Part of a small language model's weights: MLP 640 GeGLU, 5048 steps.
MLP neurons of a small language model. Each row is named by its layer, matrix (down: output weights) and neuron, and shows model dimensions 80-271. Each number is 128 + 24 x the weight over its row's rms, rounded and kept within 0 to 255. Numbers have three digits each. A neuron's up and down rows have the sign that makes its largest values positive.
Before each neuron's rows, "raises" lists the tokens whose logits its output raises most directly, leaving later layers aside.

raises: " of", " Of", " Helen", " Andrew", " Mary"
L12.down446:110130128127115120149142172168123112154106106120115145103102139158126128139127115144135158130136170102107127096124163129174114119105150066151111119113131152157103156079162142131139139161146191139088087120145110099124148158150105131121154134099110115103098177120149090091116112090122154131135134131120084157132139123117142112100137156111114141088106180118141136137130162129160151140114102146115129103132149165116117134140109169156135108118145109120087118069149106118153111122099120115211092115137131118088109125121143113120148141114143135171125153135128127104152117138096155116

raises: " soundtrack", " Recording", " Cinema", " songs", " Sony"
L3.down87:175110114135145130153140120139103121107202128134110130100138134155130145127146085142091088157104139152153131158110096147137141099144153116157140135068133073132126140117160143073123115097148135121106113106170134104165146143145142149118139127117163073116123090129119106124115111157162167130146121114173161159142091150125077140129140163126106075144164170112137111167101123163077166148137131114162140138133193152163151142113152121160142149158130130127167104123116147143142162090117119137189116098096135178113113148089093146174145175138123113113144115130109106120130125155113193119

raises: "\n", ",", " ", "-", " ("
L2.down263:154105161109127149163102109139105158120195133120119089105133140124153115128109086152073126132153151117156119083159156096128137111170133093157124129175159122143115149112142108140125105111115137102081111105097147103177125088109113104119128101100150105118150136140097083140131097151083132095119114107137142143146115123132108138126164136116144134079125118095132097111075124107126170113144098121121101143138087162146133148151105130146103104118126150136127114139099141140134148158102116196026115117138156122120170113133179099144131157161090101197148120127162111154138125169101130087

raises: " According", " While", " They", " This", " It"
L10.down124:152115115040138148144137134124122110100149116095128118100128125114139173158149139128123097158145127121124126153123151142117136133148130127118119144152116147147105165111125121159116168129132051149120139141175145140122111179147154149152099141108170119115146110119123113118084121103119111179121106130098150120128137114133132124130088118119103154129127087148124118125089103147107120111106150120142106112124125134139131134155105120134131099140118129092124087118131116179165152113112115125255093117132185121156143142135119115116108089134132128156092126133066120144112109128130149116

raises: "ised", "ally", "ized", "ous", "ities"
L2.down298:110147155107154104143130110109093099167060162103112118091150130092124137156102115122118115161112106147154092181105101162070118146110147129084113084121158116132147147140078115130108114099152128098098111127111135130146113118143149110129116102120150153158127182124121167133107094114125111109149140101110146132166129107128139141100103089137103115099082064149077153141117111110118115143131104150144160116152135133144109102171088103091107122142140175152158177146119112088124102122150062128173120113158113128173092163156144134120122173139137111117149152143174095114088124142134135155

raises: "ate", "e", "isation", "ous", "ating"
L10.down367:137126099139091112122105158102110157101111162185144085142099112146105137089125117149169114130106131125124125152086116130142153139143102115137112083124108155138118141104154132102131137085122193099154163133122177112157154126081111095148141135109137154146121130132150168091104145120129067133146105154142113105120149147126139092104143157096113121182122139122136124101165098160147087104131084128106118149112093155102116150160152073160144096098154145115128133112144136089123152122084104141030133078112099168146124147099142179121138146111121153135127145114131122177114101138106115097

raises: " of", "ed", "ful", "al", " Of"
L2.down616:115121085128078162121109103154133141162110121101122169104120162133119151136094113148126130108110147117092144098145146125107102144162120085097115120181124152131140164087137142088124098165129153117126119146155149113145135151144134120125145154095112139138155118143077165094107118150103138139128114127117214111152128129094115125166126140120070144135077110143145106099160114118128128127123124136146160120166144172160111157145131140143146137114108189125147138146143120061137103121122126132082162120114172130117103111088136155164136172116142082143104101154157132113134148097100148112

raises: " receive", " assist", " serve", " operate", " indicate"
L2.down71:129175161091137138098128130102083148142145100111131128112137162079143106124103167109170137145127168101146093084141144103108140118146170104101099179134134130105145130109100120179136109151131103098158110162124141142122155174130118171147148084122128124156125156147135121133130102141127144149110172151133140136133121096139118119117113144174143110122136107131155131139137118118123143143130154140150119099138170164128136133111133103106130169123137191144136113128150059092166105142110164075170154134166086114141141140137143118118155169126140123124142138122144080122159152158146149175

raises: " average", " rate", " estimated", " density", " total"
L10.down67:130192082129112158100072149119151138136107158160127156113102135123109107183134105147115091142081107136149171120116123139162161115141104153114146121133116150114139123149153125127069138134122075114132157136117103074117135100155123104168159127159129135120152118138099088100122108072126112122151099127173107123131118128129113119119119143140144186119110116124119176125164082112144134109136148161140184166129134161121113122120110137082124106169131122163096139145152141121156138158116114102095138099166151093095133121173119124118094153112125159101102137111091089164137092114141141142

raises: " estimated", " considered", " awarded", " reported", " rated"
L12.down507:160111132120107153119141122172116120149132110131167124118153125122125135081123115134141159139120092121071122127181149189140137116131131156109139124077155109134104107151161151115134135103123138146141152141114131118134096107133123124130149170196156115093100134148111130085167135151128159120124121143169132146123165165124155141104117126113141159114135167144150149097143104187175170126134089120141120146101123131127119142113142153137116100135097144145139126111138146099114134110108147097091141076150107102125130139139130146101157108129193187122135139122126115100118126156129130121

raises: "\"", "”", "\")", "\".", "\","
L12.down99:095155136111114102168116132131114080144106134134114139191124133131127117127126142104121150106140142106142147152152135121136107134130041161081162102150129144141118179140098132098164159090072138119178135149137159137106128131121142087132114120147101157130141121093136159117161167117119106159153122114094149148131083136158147101116112136117124093139105108137163125113130088116113168131109138131146143146148084105120128097162142150143121127147123112131091120143143148129104090124150155111177128111094101155125072113128117160090120106105119131181103118116139150166140095109116095143

raises: " ‘", " '", " http", "://", "["
L6.down125:113110143143081137127176084101159090142099130155143103147139125187150146146102131112157118088085146125100180130148117083148105161145125109114113120119142159098140116110140165135145136155124136130094152146094180136067158102100144137098105122120163112124127105134112135102113161125131138149125107158118099105170104109137156089126165098097168148152132109116146143093113122102110169120098111141113117117064092106178170120159137175159106100138164140122159149131158110123119119068150113104092130162160131133106149135142154108163088150105153103182136115112116122161103087148132129115

raises: " days", " months", " weeks", " years", " hours"
L12.down371:164114191157150121140132160098127118129156127089153134113137136139126102145132128132099147110110139169177135157125140164188097149147104153136110130114121147127101154147141083132110100106110078158125126115135153115146160153120085157115115137125109127159127128102151135137081158108118139112109151144138117160144115116157092138134159107123127137129101161114134097157129128163096078148144124140103116114084143120126127130136177133095139134123131098135085161137107166081149072149116116159170092144122172117121115081089142150140118129145135147118103146143108118081112094114108119132